Part of a small language model's weights.
Size: 12 layers, width 384, 6 heads of 64 (2 for keys and values), MLP 1024 SwiGLU, vocabulary 3828, 21.8M parameters.
Architecture: RMSNorm before each block, biases on query, key and value.
MLP neurons of a small language model. Each row is named by its layer, matrix (gate and up: input weights) and neuron, and shows model dimensions 256-383. Each number is 500 + 50 x the weight over its row's rms, rounded and kept within 0 to 999. Numbers have three digits each. A neuron's up and down rows have the sign that makes its largest values positive.
A block is one neuron, or neurons of one layer that tend to fire together. After each block is what it responds to, as a language model described it from the Wikipedia text at the highest values.

L9.gate39:553496482522443472547454498445509503530471565488561432442466505469557518580491473478566560472517543593498489451613472440451524496513474544403450461535526523470438526533475511497446492480472522450504491532545559461511570546472532671483540504443490498434503505526486482518409537490469550418534498398523430528537395580482381597467533430426507488461510584467488539537483450518475411505495
L9.up39:456557430423559496557522521527477505470517399492520454554477596466416555536457588517426517457464501538515498565469538529481495537605382509455533509519567486409463460592452496370483571519487607557519523510492483411451545569513404461501468482560481531399519521590459532480424488399467425591444580552505488449493498451439582482461429396531546514472545501456535457425499469479490555449493
L9.gate303:379504512585438555530427430502510416551437439526492476524506497542493550475453558505627378486439481531504443463491417577481455476479543578499507493453454482529526466568426426564360439550446465550524491422563516431521494463547505468492546547486441553522581434465485473506562507572553511459540545535495468513556550668605453520481551528545517523476532515468618643447441464459483406556417
L9.up303:498534506588412472486458536616498504508503427530548505499583493589547585496453546535522438451417482453400450481472437481482578417541573501548492552467494435519468481442618477499422479522458520522525522421489464508496568505486499464463530466537529386473538513469486551514498478558392508394507568446437465484520502628484534510460531406511513548532597461507580569468570589557474537541569
L9.gate499:513620465457530533542534443476437470542524488552540435532576522505410502573486598618533452471477511514591414537470575412483487527530467535510454467449546432501570581443546521530453490419515531457451471567483509499519586569463557544471484497386523536589509447559472536351478498531553455496437525513554525555540489487528497488516588531533543504405384482414552500533514462557567446572535
L9.up499:476495524493491455546406470507479523525464446522441481538528477620576446444452564543486508469547425439470615504449496483538604430452484461471613477484461457506479584470518475446455597445480428560518540410510446406371458501399481445465561566496586537445581516555538540544500502498514484522602494506487498419530468422367541563417514485529474530472573492446565501461630584549488510497574
L9.gate814:534518493462518537551493491492630475607436480601537493429491437495477490520569615468474526424460521512432530467529524448539547485432507534484507548559512505453556502425578561505425490444407513515428596493466511565391550427516499483499451498484585489483490455453548463475444429548457497550569531523538470408532543558569482558487452472514468475566468553550481503441450510500560463490549
L9.up814:455501516571470496462436437515461557517437494525418538563465530338531536483489568449556520525559505474486517472528473514478583538543498519477500562572486468439552405448540504486452416452509519546486536481547534409600519430495501524483489460455518513537523529461482472550463459314480526515516532467451466561553517565606483564495465444506402495486558535549495450519494428440449511539519
Responds to: Plural noun endings. Plural suffix pieces closing a noun split into several tokens, often before "of" or punctuation, such as initi-atives, expect-ations, un-its, fox-es.

L2.gate399:496542387347490533427453548644534574509535535477520504573459421462500438440441579497498483535508435537515579517499485522514496454466592519520557459474451563418425524501456550530524461433477445444416566540522518442485473566537473602397506559563521468507399395484436467458523487476482507413478468490546541489522541575503471550489517479399470389517509559476462546479589517467541465489503
L2.up399:533565412366511575506440526542437461526442565444598533488420518445499480448533474523462513452497407472475601419490508517518540502414569543484475542490403515462442511586480528396558374460446527543410504454501484394521495482499567502414432538491455436577521487423477425542460525503491518488507555486508434542587595509516452523472538463458516470484531512522586513506464554536593651560586
Responds to: Plural group nouns. Plural-ending word pieces on nouns for groups of people, e.g. athlet-es, art-ists, schol-ars, employ-ees; also whole words like people, children.

L9.gate150:534549453444520565520457497571530561564501534434466578466446489532586494477509601399495498495421488554393491575482567585452397529571472553432461513410583519428572378567426462508453470484482575512513607539559552521439527586447486478567519528480447444572540519409519515393441448476546489435488559492509580490442485542416475533498502530597472540450398486511584503510502521513539514496453
L9.up150:502568530509557464456534420550530439559552497428503576448488508564517569520511562506553454414486537429512506488425513519589579512475466605533564472574540471498516451570548577514566490475489523307467593471532413543525539497535529460538484507507462527439504530477536524468480469500481454499465429552558493511541578533480408466632514548558518550563454515501512553427442487514518497460575
L9.gate390:488503440464438490518504464513551525428485461448478525431535402492486506514484588453434483505535482459441560534617465601489454469494429555490582529459396468433577458385556618377459498517527485491475512474577356483512476507477475483531573446430401440484570512576427531499511452454464452586447462562501543569526458537521415413532398567487495487465441574495535576431361532569476433584445
L9.up390:581575453466489567502504524597485521555493465454442468467566450490476502389398548507530516530501506465548523439470507499446479491524515568509493504579485500505479457501421561544515511569515424576426509565520528442545594558525503484448548458549513424554486521401475556528453524537494458571478467432493521477548489454451413434482568555486535478538487437552527501453369452457458503507409
L9.gate523:578498529547454504442484590470541494484415592499501566540536620481514492408446522420512488521555502541454580549516520474497480545534587490504463495456529471489548470495515588461550478396479471529517529484523537515501483486439557425460484500520499502452517533487537465546419483547468491503423517447624397600497464515502468525445506494493454459467532484512482568517519420521435479501520
L9.up523:507573529508444526535588522530541518492453575562451477491547466541485442522486460528478501522523465534383461469572471460439493572526551473525493511495421572475550505474559469420474514457510458453475463514455430531531545429493535570572563454477576499445538528521507457492488518399530555543512523504403526411506505407492518482569523468513495484477434416541562532508428467457473492626507
L9.gate932:445498429494517451489490456518539461409489557554572476506587533463493445499553565514492542523543567482470575558570490571424484579481459558483532512472504488499513501559560474513460521411424499484403565511433419575506507524630525493574575534543471542378519481451505484466422470539595496565461558505627547466427420423503550475446488488472553531564473524578502544481468536494469462479463
L9.up932:487601506523559514484415536484536527516438523556462444534599545535472512437459472477543472452513412619516530451577556477540437565548489573496444496459522466507581557490540541481444488395563523486508422561490590537534452514522449421479594572542457450545591533404485512525472494542553537554480622526434535430478490522544466436556472451479478556483518486648538458497533487441500464479449
Responds to: Identifier pieces in codes. Digit or letter pieces partway through model numbers, catalogue codes and identifiers, such as the 0 in PE-1500, the 1 in Model 18T, or the IS of ISBN.

L8.gate30:557519383476391466507499537513521502552526487513537462469536517469607459459445454436479425413528484483537473504464525557537512458563451565450608485508516545509519445476523429553470469512452448529488516505521458486461518578405505412507563467490539422461454454471533479535581470503478487413478518567555535580517544593458525528333468485543557504581489545396467488535478508578467526424495
L8.up30:544538420509648439463477505478567518547422564508471475452526454489472490520540609457464476455518518448526506587551569491445527505548467503500470488457507451527554496488487602472452514437438521494521519597519529415521571415533603538488479521515507456580495538466481510597426506379414550502460550530514573621432561493617497563604478395453430433475486480535535549542439478524559534445499
L8.gate256:532526599549466454545454479487564513437480467537515573497528490498541472586425486446551648455478458465483484453406516493477474489546463461506485527419557455460429472534539518413497499509565526530400552465458567519492474462581447497483575398523571534471526554501435523531503544456457511498531495517609506503449455544486603471479465461477538501448513548386538448490444536437490538419444
L8.up256:443527448486473578479482452494523572457555521458531530555447547522448524502498515477435508530523444472533503540552527521528486514549460449458601556449338479468399495478514426492485414548498472529430587424545580456526558470565589408531498526462537425524511517504482486540499528515472359486551478578477548596533599579518466489487511444537478521550588605426534479373474515536475568518440
L8.gate300:404535458445454432458552534505593501558555501503447506482540556517485491466450519445457551526535510479515468415522524309492520449501404506472535416567506508508535499550512518489348391563444533507444528609468506493553513481419524486462521513441507532481454471506355476488522408481513454531452470457480419523543551507513485555582546440488457538511515514441517460577506455522537441479479
L8.up300:413456450425530472489569537464473530457572429482503451494551543614468520475398452456555509486504500575430579512437535404471544450514473472549606523535563518500361504436392433564420389478484499498510466508516578568486508536512580445412543530501513460564613514529534509544576494528454499521556517460505506532523437486542568534549494491523532447478522502465547505529529431461500493504441
L8.gate622:524524501508528549496491553501506481498399550457580517508515499500544448503487486530540555560528484494513366459469519480440584447529443559480508476496510474537407631517573455482433476495462456475413495483528412589484422505524546462524475431494534464460512484542466479430509551462453419565525497499538548443544499550502453483439419492507482479552407559490512495509548446602535513443515
L8.up622:484481441568494423486551545545512460578525490488443456565503540554504526551453499496484517601529478505498506552494573474481472494498438533555586491510589506462535467532447521477453439428485444468529576515508481510556421581380514403457506601503408532575545552444499483469515552459488487453480507459482433508479614568575572558516434519503471536433462485420572469516483453505565483463572
Responds to: Plural noun subjects. Plural endings on nouns serving as subjects, plus plural pronouns "they" and relative who/which, usually followed by a verb, e.g. larvae, cases, clusters.

L9.gate408:541540384557464539521477521605512537486488539496555477444471494554519464464508518506525397498552421481548438577420489643521552480463460470478571540477435420486566525419499504643452484550532545443419509574521437517529408481511440506567574436548433485456542511533441479442565437440465446560467515460430463580517464467503524396559531564545509488512526492584430507605519522588474482594540
L9.up408:470615416462580459422480507490465477473416594522533505482460483543508589502531531544477552583505539494524481423499579489518517488472507494535531578476471505544541531424600446546410478563494483464373568502504546486535451485447559536486526496471533540405471512453482428392555419418492541574497462446547537464500464463544550525459541477531483431584504428594409431526451556524540451606548
L9.gate547:485519512459507519515565450486557373500490545519540461537405537434545458472543389517587444475457541511523471486463631487498454482478523414442483482500512504556654575443471492568506562441462553550534527419638549517589482501489503455530543463523523499412462483547530584512516465508444462441542528481516473491417478461473445508508500546532477439484385500502445475498600496494530502587526
L9.up547:495509497456510445424563518453550433516449438549544490535560498507561465490549531565531542536601505517490505442523486449530452552464561465440438550573576579551532552599511529557481505541487556440450579433578534628557508508507563448463570440479491495423540510625481480522430478401506608521510446579405436536535337484479558540416617504467503497441466474508534515483523555448509532490524
L9.gate574:464494524474401421432452552509524473524367363454484554491511487439454538421543520351596365533510562467491531547585528465519563520578558473517469455514487475497554520455505445505530489481538553445490529563487455518536493584543336480627584434504564517479517613500468559495495583508516525542461501445523489450541417409511541511438516481532466488496524565542480348472428578578500536566493
L9.up574:469522463434531517472502440531468502459437467499519470486569497419477459502509508388625500474441512385479423481513511476521583481512579566465536502498580447439549466540512553538582427465572538442473571496569496574571511554536501570502501465501585532426460564513459518497489579574524547541472457503485511452559521377373482426505527496426488477461459507555494477529457535467560424371446
L9.gate742:447522570411490523556482448456442445490468480546414457491564529442539561452394565496474447462516573459543596503516606490494487497507481386523599545550544499640473447425535454492458474520500485508566483446401416489482495397486454539583533505473510439523423412565502491519464540521530435487476508534497472601538500516451478410470485499429567505564510508481554513548516571474410407493434
L9.up742:491566454427505559476520480489408538560529511473536464438497446509532460512477395559476524564434438474512561428519561411439410494495398457555555552363474383468447519522483542445489493549402516429447522489506412469398526568511584500525461514529490448380515464454537469610434500547442563449441490532494539458527512438456479550481485635473552516452500528551459532537503548463437525483555
Responds to: Sports and guitar vocabulary. Word-start pieces and function words right before sports terms or guitar words, such as qu(arterfinals), at (the 2009), elect(ric).

L2.gate88:491501519415435499497400540583426524514463518439556532477495566510524441393571526601443486484447442474556386499472476473532573480520451479604510506494463508519521534489388541450462452480457542523457428531575460490498525489467489560467477519527537536564443554517391490445559505437441579511460522510515485409476528501579362598507611478475501582469551510639434472472477472494471546540441
L2.up88:501444517505472540474473545569360495473451488438499443471469484496501452437531504479554541522522461498554444481428454445509506479503567521469453426544519471564454520476395464473505417574493513474606478426457383445512495577395509532463486551477425443507471433541465464452579504495483606458524462579479454382493473516458565560509530465464484498410495476574527449514557519515512468469509
Responds to: Name and word-piece endings. Final pieces of split names and words (Ry-an, Chav-an, Christ-ie) plus verbs like held, selected, won, mostly in sports bios and Wikipedia tables.

L9.gate358:567486580544602450506481557463443537478523501458400527450475485450481466514563529455477520417515501455436562437495467477557438571580443546580487532516422471471504499555548438524436526440450579431446445525460446433509549475633492450487484509663503482502529527437484527528430565480530507461508578466585471531471539469449613554461521533503541422531550500506538499524562508555363406476510
L9.up358:497495465539421571518494538531457537547584442520552463451515543527453567499469514510472501531506523405508600465466514564482505641442488461534471524496437561503504527418467486422540576494540392508500514419560392566456511371490437496481511429504546617480609486519502465518443503542464463424485512474405508574549397506524554477427357447517518605408492543586531445457460478528564554515554
L9.gate459:556504526529506465445516537403443509506471549459439422478583550446562471455454595535558515527482538396542515500457509505515471497428520510414451492551556593530441479490410503519505492436546487474504600454500495464594571451550469463544539503495519474465544437533627554503449500546437535513466449408499549519557451415444502530569565558517537529411489389523518413449485509477475479543502
L9.up459:549494453525462555490468453467494464493415449540450564519602447583457484522529458512443519539555487441531602407389524461468526447458519385476506489461536539455470477471542411509575453463502460529472562543458456476473487546630398538561525589524468462493539470531472459485583516477532513462488570556534431479537525490624457542565497509392581481515486388539522534476549458542481493503499
L9.gate466:415427485611607539478495574570483485519500466399472558576512542415409519448461506514547509545509441516425475463502515449531431486468491517450531542453477475513459498446494541594481627524551518462549548419442512497526451459549442530537476626543474435417463454458493493407447518545583478477556488465450479504533466555536529461541471540428517543534578497456540523519393441570464574507623
L9.up466:511472509534510397535469568462467478513491486549465487485467536470563432468534480603458543595539502565491539517502498602578502465542593456436576505436577398492554456401476509523437540495562515486517535522551502504521574476596535427471478504466507536469471615471423504485431485529489421436627480465384560496457444500622577582505411552449545447429622469478567513518445546482513570537457
L9.gate810:364467528530521532488513498490554578437449523485537469453536527553464515473525542415554533503507520450485517572500464540509526488508500558445562426585515535528586445429523473388532531474583511470502488493528428505493526605599557454509463565550492511413441480494450580563476547394412557569494485525511547576519531464543453523569427504506492519495415433513479492471538407527533368537517
L9.up810:531574505477539469502550443450492484548434483404398539500487600403513440523469517444564507586457397511527488412345540591496481522446450516464472514497520432505535559527537472454432498510616516459486494389530486458451452536447538514504485552537543467525577506476438529624430383450401458540514524483535438527462538511486493453526546555489427498492436447477559524521533446423505590453551
Responds to: Pre-participle auxiliaries and adverbs. Tokens right before a past participle: passive or perfect auxiliaries (was, been, be, is) and adverbs like newly, theatrically, mentally, as in was founded, newly elected.

L8.gate341:514418422473508452432587514465446434467473458520497446521500497571496489594473386530486622435447483473526499481515466523414579490424478497473478458457517485469492562555511569510479524419498492495521443434479558434466511535458616556485558518524613480540552523530506542552430468378507577400447524458500522479508577423617492525515472495450462576501547446569585468481482528543483581520543
L8.up341:499510439602582448419427531430521392525418450419402544480466367501541483428521542519353443516507420497545635532519475560493508470523541481589454480556526434442454555482560520527452575536445549592448496510406429477502449422482509469558558505501574477488605477392470476600440571454526440470515532436462564505490473514610465450527456508494472500552526463459499438491396341496459501488575
L8.gate643:516511595578466489513580525489538517531496503535572410497545498399594458519548495471547555479407533501536462532551533548495554534500577492484576510518402575500474502485528563428472534514531483447601447444491484489583567440404514499611603532534489504488529514430494435508468549455461578455530568520509448530531525464540518529495514476450494540524513568559519605435520498489585644486432
L8.up643:429583549522529460484487489489484491506543491405483465513457461501533439490577490457492550554434508452605464479494566523452626380439543569583461560515583477477555491566549474474492513422544485537545437604490364467525489503475500464559443513427520581521539495507527614369497533540461536558473556478524532519502478537441515520523449518491519552428432482494461577450493475516482478556587
L8.gate678:474439526516539623447524608514611530523590542565527536547453522384481463522515471480441489558515460527446588476585478487502504488527575564509470459522420460530530513513490571466498506493516484489508461549516396507527534504511513491604481581477522531501490472416577512519492436444547575522539478448524492576590473576517566468544454409519507446515538492514529492470552543538444425489471
L8.up678:496494582614537494490368558418497499569432405430497503527470451485519612479507557508567541550608419440462529502544437465408535467459462424429568507521483527487505510585526473543497442545505418550577627578475446572489575544540402497583470479471552498504513520524435481675447513523536504580445452525545516453572555486494474516452542534492554493530472424532569452596564451570497585455465
L8.gate949:442484438572540554560508514508467480502408509421534471520479497475372474467514473497451421430532541475559543473542480595416534458467471451627454537446460427437503502490480567468499467497559545507517497500487491470491540627576544459496489472606520431504458458502416519570484510472526613506460451489447521504493487407541534565496621525540510482525464464586490495527495514483506500501477
L8.up949:504496408472426485454463496499487529500428525587549429575464531559451443422450509549424489539510500590433431510491544422444524612459430559426492526495528488557550472410427596520518427489559494450494547504517401538469543574419493527501523417518558557535538492485548453488431552496477481406557505483496490460395459474534480533473523445505525499528480554363491458512508457547470539581486
Responds to: Predicate linking verbs/participles. Verbs and participles right after a subject that lead into a location, date or composition, such as was held, found in, located, consisting of, released on.

L8.gate148:535561532519525432543549553414566471525613481496527578532545488484501420496514404525602543494562499448503408497550527538509519457471524559538452548435444495594464499566464491473348483523378457524482512475529453526475546483472459549508546489489663492525493417471516537501420479470546453544440488524475400417545542479523505456617512592510484495541464507531480418515422500525449524456450
L8.up148:494522540361452510492440458473555492441460505479370450439505535488523609543557459521563492455544451498444488508506494517453415555463543450579585498503564528441485501525453470577464534496495467623487508466509580556556406510614493461460524519518452408578368477408471480468553530558419496517509422530459468441415489416435431506516439615562468558530590430465494589524482472614452463518418
L8.gate185:583500411458488520491523554550518415483493486484510426532445429506396484455585464430608526563478506494564495502459536548528451549495497512529493395512600529467543412530416431435462462588415605489549496477559587507524514517555452494465485599527429407534566494497457484490523557556465436462523462581486483560372455582475406527515512542413485503477561489477461584435459510580501578526513
L8.up185:619588429485467498549460564591504509567454598430524504412411486543464501486523473518468537455478417557485537474513467530445575518513458585481555467518490553489522465465504481459500529536484510491495483506437512485497599498456500471528523489482573528543493594469454495448402422485409541420448468497523488538540486533523526399477563449556500452480437517485476555439499474476505491556494
L8.gate469:593531462460564547494484560446448509536431503506429519535497490518490527448489585559526525463512518478459420531435402509523478496562513549490470610553502388520562467569519472400484452463535481509521628444466492573430600507497410509482490588446416470523463468489500521445412477452507351470470520562499461594474559599460471500493513468494513517494491480534521522426465531460456438513565
L8.up469:517464490487489595428561519525472471527465557498493425564459489561590414545409414490508532548514522603530494474431486507497533465489495501513557535433446453513410480499493414456529434483563557461436536480454479506537483578501644525475527475486421541522545519445554520474516515501560400472503400492499429470473478479542538566467586469554398517454491512473491591577500506486483536518442
L8.gate973:512405494516548531448499362526483575549441470534528479489478466431539520453584582473517443449505374448424522412506513472455460507466444468579438426460497457519584457508458473421441522451529545448491535472536516585504466470497523469508542459400475471503506409422515485430591550491495517569515552528418463512539540491561506522550501406436539515504475450512576516444440536498594509538507
L8.up973:552465532581473493428484519537454522456514477552475483466549490545532545481547475486472452490481473502463432520501458542497607508587617486484428439506535556531488460480438428513573566537501492549480605596510468456563501461414520624473573458524533479553379457528519569439518534453555441552457521423567479491496516501450407587566487524464523535543449492489568437440574387433464503562556
Responds to: End of first names. Final token of a person's first name just before the surname, often in tables and lists, e.g. Pier-re, Philip-pe, Patrick, William.

L8.gate143:449579439461462624433497507552497486521475609483439444482466491535525439561511566485578480605531542514520470517455537449557546500494509450441480538485521479428495460478431499463503434511434560553466598479475482465421545484485568570572586519465504413422517593513584476488417524478550543540526523566460507535527479440452494469472493581527478498399445455558433467504489468558539501503534
L8.up143:483519509428437482504574433592454456537539448425420536465415540474433465461461550491459392424550606555472595546537479395471543585497452578508507516487542480531447571447455450450492487477439541495599496493552414503545478431552427540533449499527486530580513614530473516504455550550554507494490555471550440481531503496381532499495548476547579429423406509506469433476500481511573468577491
L8.gate201:384591443557456524504527455561451493460461607524512455503424450462502418435514425483504520457529508542592583537437530461615484459545523433541534499417491436425524458488538557464448548457470559537512475577488471508527445503429499441673549472498441450474433495436405433504435459509462521450587489426503471544491489533551533535505464545484522435528528466468464399567509440491501491534540
L8.up201:492527530568479566567540484540513530470485511542464500482589515406440504447423383472481596484544532556495512500545590425444529432519501543439544585584502405487493489462535448497541544459407430575505538505527432570538527534467517479477561531516535432473509494521526528533467514494602461517556514681528477491479619464546554431594445442481563529476486458572484496565491563618539521481477
L8.gate258:535525496389480364489372565471558529452449565567461386499569546538506405474531507468461478472558469505409497540480575383580477560554442467461492463484549484541431524492526520447399557480493501549489555444476511350329483506520512544573478502475442429546404416555560473466596434538489557593548508544438458508485572525595564486405558533531619477490478437558487452530489559429524535505479
L8.up258:430501513436523486547460507539462508518447535476479515509486532511525462536449498470514506677465452518477580420605589480500574531456516562461536460449449464551544432477564499465523434577478499420460484483406466485409565577499484508528472538435480457431464474418540499555530475529552450465542473509398508536470501499487451443461500502511509482486508506459498477449564519475470506591508
L8.gate907:532539391508439499496433422474486570528442530427508525465484534498498509568575599480510516519601588613565530612472445475539542504462516459484559621479506426531580643395453378466450510530455480542468541398476430521473528490529524518526489546506485473436549488481580498478417430537518533485443512529486461515563509493577523464492479504518507540575489516553376488527467430538540521553462
L8.up907:479527499452520525416440431363464541425566493549512521537503520539570502543570477524488488559479514510558500520439461521551489412444513531573460465456455449480502496477577458481471469475451406528537519576485557484464474503528563513407534507453412497567497438464528430478454476525447515545464526484505518498555532534575483507534483511479350484438514449579534545544490545494454468504546
Responds to: Music word fragments. Mid-word pieces and function words in music text such as personnel lists, genres and instruments, e.g. acoust-ic, elect-ric guitar, Ly-ric-s, s-oul.

L9.gate334:521590425462549474491511565505398485477528505435497465449481492542506469544471540475511602460589510563578544588474496544417427581547475490431440469544507421531510493491481513502469440518491535487454508501508513527534459503501499575542408541482375475462502542537450451503563519555505504481536475535463546455490522425543413507491540433476617442425407470542451539449493540439478487453530
L9.up334:499476459427523425431555568578502579466458483476528504450465490474544411551456518450586552465453550528522464455515474506500479502454546503417500523526561501613508560476509470413507496554516507511442528428508466496565528375494487460566422560493523463565524511542505509383436511469513493604520449546463546462580486512526475507449587481539370514453606461465485517437375548398475489467491
L9.gate481:459549488517594485490472509547382536465490487507553432399498498487562460600522467470508504450559530527565561476430507537426475527484572479486452551513496471467594487573527494512519502544513493441541539500518702572483482460514457552470557477540470554553445524386422559507413567533547500578516522538589411470409512496513625610484515524512519432533476482530562464426508457533463520445503
L9.up481:442472560474507471455421495533545490523512577539547507579505460466459398522460473456563533486488395490475541540489530392390488584533460461511551502573510450568538589442500573588559622497503533458456432533495535467508509373506484516459498521555517479497509567497542539563520557496525504504529531554416447474558603485513546579562543642555513485505475501452459550516475515550535497534547
L9.gate526:590502560504490575517497484446424541556509582503505468460544452483512452508540480468503616477421466564547575505486444468513391507399445538558502534528478476542510489596519535464488534446542540430396589508539479571509484443429407479513531565497525560521548568509462533448470599468553469511515511597521474506471485559532610534443504519539449454584488596515507465469467587517575503457589
L9.up526:583548409491556557524556392497392501491494514489529534482550525431482526461466531460617522494562521505438490435525490466493582461522539453506452447464542487495445510556456423475562574432554476527471575598435493589531517541456506542523432463510531507515415586418551487502500556408549435557482490523490529502508475489506482522523608524427466476603556517515426553549589525529557381507508
L9.gate925:428505466488450473439483494543409512561572523606489493445509466547523487469544447515552526507433474627531502573521495562565441501522350464462521503511544426525462509413500465521507525599443440497493503513491515562534544481479514586551487514440517549658475504424444535441482554492473453558518555484470376479438475462523518442455491505454529552515551558468523520502461513509526554514466
L9.up925:501573435528463501494490450428535562425483562472516522504601491521480486524448486481469478531496470468519538528506518541542510581532474518432457566487464470520423522558565462456479493459432494453475514379504517492558518475383466481500591500452578458521475467485438485464448607459490473488546477511480466456503536490458545487544507472445506411562457608587518593499488537484497477477464
Responds to: Foreign-language word pieces. Word-final pieces and particles inside non-English (mostly French, German, Italian) names and titles in English text, e.g. chez, Professionnels, historique, sirènes, Erforschung, de.

L2.gate619:480507485596467400506490453527586441562474572543560473523532561462524480519434463521522451476422476482514461591542603505468562502537483457531486524562507500489528513483449527471386499545559377469418522537514525460398541441463385486514472438557439526471518527456572424513554479542446505532538491614531508390580475470476521533378545577507497464461454583465506588588498433496550553563531
L2.up619:457507517472464436504445470587451534516548554516415482409531569446451448573473517580474501562534469405565640520672519395521485530518560365588505481538437436532502512446504414491518497475533396542474572461529470535511454489574543432454502457558444465556573496463454465479501466500547528477528529436542486530515524523497509502528460582515470578514541572493499482460443440457487514504545
Responds to: Leading digits, word fragments. Mostly the first digit of numbers after a label, such as volume 1(71), number 6(5), Part 1; also mid-word fragments like -ently, -ically, and adverbs such as only, much.

L2.gate228:502551567464511520515491449489469521486550470482476496486512512491458444535507510523433450568601557586531510560478506524540452535564518555442611571464437518493571453412471453574656521506550500493543507556381409548505547435637551420463504653498559514576573442456550528488509434623564538491426442546508475501436545479493500357471516511555545564548555481456534545446461549453437503488537
L2.up228:535483588603418486505494505443469615465439577538488488584493553532510488519446446499550492596456542481523527451565405563532388496517446469465521475476425544578455441558600546505541483490550493478462563470552461538440524472447513480540550442501472501534514484521423456486531521518545478565594537442522473490483503503519507486545503482480487463441465436556585488571403514505506532414521
Responds to: Adverb word completions. Final pieces completing adverbs and adverb-like words, such as particular-ly, entire-ly, no long-er, r-ather, and also or often after is/was.